MLP neurons of a small language model. Each row is named by its layer, matrix (up: input weights) and neuron, and shows model dimensions 80-175. Each number is 500 + 50 x the weight over its row's rms, rounded and kept within 0 to 999. Numbers have three digits each.
After each neuron's rows, "fires on" lists the tokens most often at its 100 highest values on Wikipedia text that the model never trained on.

L8.up132:426513571515423486411493555452475503559540475490492553460572502493443568532435466494404519431578494500548424507520591493451482459603498410522526552529514497558471531457620573375582513478414445493456535523487544573582540496508528530562510520468573555596530447477496562569442484498410536452
fires on: " and", " or", "-", ",", " to", "–"

L5.up249:487441472485416564525431541416474448452458441509517589486474480542506592493509477434533534485458607578497559482467554492477424521543516487487493458507584503496476549533564507473566494596449458543563527504510526548495509480463438518461526431450598502573422497548381509530517490511458530473
fires on: " ", "'"

L8.up15:504593541424495568491484585429561509546555525414430479457523519549472508509508532512526508499481510475525458573562562529479459552576496527420556495531529487511451502432418477519580512511547401528519512535543515554592459437474457405508495564560496452455505536543503599507468451444488507449
fires on: ",", "\","

L2.up187:461533543501559515542563450511399526493535541527539475493538556443479515546527485531556468477483469371618541470530431546471502521484394522530423432504534541519467446521444501470468497439511580506439433486572507399447481545512543556487512462475518449555549436542512523563564463412488578453
fires on: "s", " to", "ly", ".", "ed", "ion"

L7.up311:449477509494516539548445525443487626552517517506477463476414480537455511543504501430485407512571500462482385568558508450479484454480553428452600505513496543508461511555548536502528481499511550455469476462514410436495615499532467496506510482564493418437544530452438500485516590419566560424
fires on: "s", "di", "in", "t"

L2.up72:554426471425517451548398533466527494556385590555481460500410556517485511488494442469466528471542441543448557465442510409539498537452487477386482571426518492568546479483530440543509483465440558569386533594504499408540437544426471509539582526473473520524437462592587554422550542496472553477
fires on: " |", "\n", "'", "en", "es", "t"

L2.up661:427491514541466504455500564426512488467521529467542524541599424503522535520485503535547484479464354530404425543429534460426556504442466501427508520488557531585573565457494474426419590449491525585428565477502560453556459587463436528565563542462551560506474520552515545544509589524486521463
fires on: "t", "er", "tra", "ed", "s"

L2.up440:495579460476457384577487606488529500500398486476435642509519493558431554465545489461470464418461560479538460436423459398572563581522512551495553508483507437502459459488507472509485550416442579541498532490582487534483503498518469379532447479493528518452459552496451447578525565508520522524
fires on: " "

L5.up181:446487333458499609448539565524586434543530500499580641537486528568509496462506515470434566445494463530437500570470437482502555550458510503503542515508442516489410455429538502479516564610525475538521562435563534512478443504569467466531474519379559483493487500507558381518473567436529466411
fires on: "l", "c", "na", "r", " was", "cl"

L3.up65:459523533529495489538454528485454474486515526512510447511481590444606446490551478598508480409532492522554448432533429423473540525468374541493464486557627517557475444529474444410459472554479482546483541466498522489422439587517591557553474561498434515601394437491516524499488439445596524550
fires on: "ed", " to", "s", "ly", "er"

L5.up444:491506439482514534471588448523544471535544400560527586520474456515515548498479492504452476478524558464549439471550511472592473529482592493554607521598503521472442527607450487483483610506358536470418449450508455573478576466494535511558487503428519485495479471512440489502518513426458582533
fires on: "s", " form", "ins"

L3.up41:489522505506507503424525488439468559432542535500498453579499375493585519561576490500495546578498581590500495483470504582511449481455550441468494501543554542564487514431529523459526570509553558602469508384466473534501424511574529542480512468476529483472513490509502484405537508405502588510
fires on: "---|---|---|---|", "e", "h", "ing"

L8.up435:488595511503460550393506544498478455511523492487496507503454518490556533611538409521540496569528440519542464539483435424459439482554454484568509530513579543507531518442462583570536549521516381536474545618588442498438445527527535558475454495510413539480421549422393487550533483481451594426
fires on: " was", " as", " –"

L5.up587:600454524462578508419622511556557508527595533477550585563417525529513552486599476480546446450513570421493475505477483573629593542529554428542568576522530535404581495597470521449462458485503533484428530568478452504425489502464453543539466512518510441505526551465499452447503536388497523439
fires on: "s", "es", "os", "ro", "des"

L3.up304:450458475463533546424509565515541506471540489473559534486432454526609544447561538523492480550525624457521404403437498486552574531467530467460580529594523589431493472540534483520453502520432490527456402418545472479483534521486505579525465525472447404468515573491448610456466507476521481526
fires on: "s"

L2.up458:420500481510452497595477585471448489561506557586511498504420457587451605397491597470518520563476401543425465466467546410481484646553536466502525462597445453510389539458464433510529588583422482523468521510470530532500464483571530506528508469560472454556383431452443544528515480421521535490
fires on: "\n", " had", " has", " was"

L6.up2:453445511445393564475494471371478574510539504420593414469527363524495518587534507530531576467456531563380513524475488435530399483538462446533535581532514576471483455532483436498424456506527531559514462523449383497437476450524407495499501521535524475509519415503440454530562524473510538451
fires on: "e", "ing", "te", "ale", "ie"

L12.up752:541468574551532545427493526592560453549486399582466541431477560522501442514430498472495452477524459535478468541508591542489527510502493484371597393473461521525476471468513515444496436511531465518497489552505508525490548545545583507477512551435556460599514533475497512506483428572475439455
fires on: " in", "-", " or", "tri", "cal"

L6.up496:437477468630519469455462442385417461440553523465557540415419502538459558468454515482461475472495512587519543413450507492483390514458532524529464475495510524534438406538504443435591439497389475455583538488441535491544604437494449466506471502458631531611488506466420485565553520467439451517
fires on: " "

L2.up764:464503401467400404438490526463595457479501505539544469667459526457577579582593434583525463501530424510450525468447607522480514529494458488614480496443554554550492383460490521543467524441438529493420520516504521525491440533514487497501445547496552556525485521528569578463473449486569514515
fires on: "s", "d", "ed", "er", "M"

L7.up375:488523496549526547437500576496477511508574477511500541439487492597561592416476473493530495466564616527442413472485427559503538557502556483520436565521541568497434520601406450434530543528469502515447450481527476482489512455417447491485493508514514496477459606451432583412542496529553419608
fires on: "s", " S"

L6.up526:554497482440500464446466472396485531480514543547552556575408559547558579501502528541502558483480492575414441448501533514534537545505438483500551577478470466587460525425574568492514393529461519480339442535451580484538495481504377532516463494498503550497502539517526454425594581490420463501
fires on: " |", "\n", " and"

L6.up239:461475584510419387525474561466445536510570446541586573482512445464435584501617432536478575471488514600420464496460508529507629509497356473457538470463438550410540499525551466477447431613432558506546450454521510556409495489538509575499602538428559387543506446495423460528501472459475589442
fires on: "k", "e", "ick", "t", "d", "n"

L7.up320:514455524475483596506463593573494561521492541543482504582452525485527607508531449547500484520554533534481426587562537389470446500450528554504454554500504532484461432542472458554446578583488598595446416429631437479458560519463389498536389508525456473459482518460408553462399511486547402472
fires on: "s", "S", "ic", "it", "ut"

L6.up428:506525475528501527500470519486496572514546515490417519521419493521495531518425491508482549555481542443656417516457533502471486443437564534431530572504512551505463475640479488461522473490494528522494396406619494437456537493486485501552491530409532413468508446496468529556449597420459428466
fires on: "s", "es", " number"

L5.up752:505592569524478578510524525529516525485526375417533450515541466551525458464437505474504436538537371517557435566479506490506485568472499432479491489536573463517493573437523540458563557399503439433469659488396499511532446468371551522544455521523483467479503506499476517438488501533480500543
fires on: "s", "m", "en", "in"

L5.up333:463484512517484482438571505479514526461550532339474516421440482600474575589503543586390477472462492530507584480505507562466422490494546469479360467537504510581486522507496461535508639468532389482496561524504527502419533500433525460443474506494518583477446394516521567550547455515626459502
fires on: "9", "ba", "7", "on", "6", "go"

L3.up700:528459454540383478564507506551518422593490504515451510579539495524631496520518477483490432540521513495634512471393492565452530484462482527489539500463578583488565439449606449521476511466550492419372528484493556531521514511487531541461440479457378482542515504403469517559439522499588462448
fires on: "s", "ed"

L8.up360:442550542449528572507533553512393523543519505543488530525441496587540535509436543488488505517416427546475532518533450506459495501488579499541563408462478478446437558528476488460489540478482461488554539431555492411574471509531442510636457560631568550523456524463413485476522453593497462480
fires on: ".", "1", "2", "0"

L3.up348:511524314493522524468422522421574484550524526562488502575449475464521446475506548481480482517516463496589506489472508574419472473527467434572521518527500498439510501559554569467442522464621474466467643534455480547522446491504544571536456465408509577565586531479497494493554510477519467448
fires on: "s", " /", "ic", "m"

L6.up525:497581477555464527512509512443464548425468584489501509583563439590546509481551473471409453488533503431451453519468480406573552558505419531518609505535445433508517453460464562597526521463485579541404463494579418498484515484515513444487586455576471529552431506492385434518425507555506524539
fires on: " |", " ", "0", "8", "4", "5"

L12.up384:541462476455461475507417570456433524546522554561517460580508564568466570551484506522550549504640439502432608535569511563430435494491556497486478544464444485539504537475433503503532566435473525391554530480482497499421524423557569542513512526544528483576502527407476431524527487576489513433
fires on: ".", "7", "1", " Big"

L5.up100:470533523453519568455512476516491464473473577532369542516465467608560538443520497479511471518528515458524502500534509519435522516560513540434500459542446489639506392399546426494595498545512507448648508614487451515556524476454539462443508411522572500536507423604539571445413416563556569489
fires on: " as", "'", " |", ",", " with"

L5.up473:358452453563603520517438512479495526494480512448526523431503545461465478472429532552518451605540457409457515511555492365499521552519519430406482457490473547602582486529497625429542641481500566552425480485537513462398553430536546512616412408528474534485528458590435562530534464423574539448
fires on: "s", "our", "ion", "us", "st", "se"

L8.up467:499612495474495498547391529418416592489529490545477445571470537507528621556459503569529496507487465506438428499521474493515436562590539466418544400518531620508454510617530536541495492527449449485461466490437523412393482491520531485527428547556446424570490498417438456448563548407528461538
fires on: "s", " members"

L8.up62:472570440483478569570500493564525524473561517522534571578460530523495554449597615420438553528550496524464552510451472436516514540390388554494491545430518533511580453527544480531471548563469556450460614467480516564457416566500534531554568473391527525499508491484531493535570494429491499537
fires on: "d", "f", "l", "r", "n", "j"

L3.up490:574557485466487467527464491519512523450512551556529500520460388503543499512534526502415553504587477509519594575465579541504536393463550464568414522444497581447568450484518484477446433427489476485442506475543525546496454572524460604505403445398529436501478428548480550502524502521554481446
fires on: "'", "m", "ic", "u", "ir"

L2.up477:522439490564509435344477370467486483506484466482397440491435413611489513447406483523531368479479536515512555511568501549551551515567485463492449456566484508520568490430501522414556557434553531404553547453434442490420505463492542442515531511409509454565489571505509602523493465552582450515
fires on: "---|---|---|---|", "s", "9", "6", "ek", "ent"

L3.up381:496527490421517449508539567460447581476582576534530508509465486448419511507443470582518523461465439474527627489544602428440484541640534523548499540570487451455456478518561504440411418561472478475487480502423471664544550520449533496586546435480528563487515571538483491545378513483524497503
fires on: "ent", " St", "ph", "th", " as", " became"

L3.up545:510483409522445499428524497507462415477494459522562424466514435515496473567569491525610521426500512520518491483547509474478518494514504474531510563466497580598449459552414476490521564469436506520510589463437409485516459526523478515494564537415472551463565504562582479445516482494503442403
fires on: "s", "ing", "ed", " the", "d", "es"

L8.up240:480537578427520432501572525503476568408414446586498476604474523464452509543593473463493479444472495447469488564583524453540539447443444536490574474482512491522461559451476560480485421427517516501420448535567498531424528513478494627501505458571544503496484550478437505479524482464591543521
fires on: ",", " and", ".", " to", "–"

L3.up604:479529451523402447491496538542472421503411417484540466472521507509410463538529516437505528498497404504387516463472471539618419512504505473377553414503548483537574469449461509441441551479507506583514506514509496499527566526519521473541534395520543532576551636531515578526576474446436483466
fires on: "-", "tri", " newly"

L5.up388:491533419419572442461435584431500580513547579499487486533524474528440516455523411526538475495486512578524442452430513476579522500602540489517497563597537542493473517612463532459512548470366482523531507496409473509475492456498460443528471539422516464488521551455452562469543501417569537465
fires on: "s", "es", "qu"

L3.up133:416489506439510579570508578549487418533490528445515486455371507539538557476467378552468461511570421498577559462528492439504533422464490527369448551431566505538533496469530543486498448511517493504543509510524563540552493517527424461448430515406484543538602578512562554445527534501445508500
fires on: " the", "in", " |", "en", " ", " ("

L11.up120:541605422494578444468516467460513547383449406487508504536493566541517389540467458488440508609546501486432477567601539474488518475469543438481505569505528479481469501413486608540504516553517337561418423546510538432430504540489522474532481507556487521471447486455500678466552572572496528503
fires on: " as", "curr", "ac", "ma"

L12.up300:477524541529403507457541527481536442417444530509571472485499483570615487506507542511549484527449522473440477476443537538557519492503496506508621511459512484574473531573446394581524455470508516509487587551578706493550525558526487554505552474459511574493503538484489456482585516444483414505
fires on: " \"", " re", " ", " Fe", " Ne"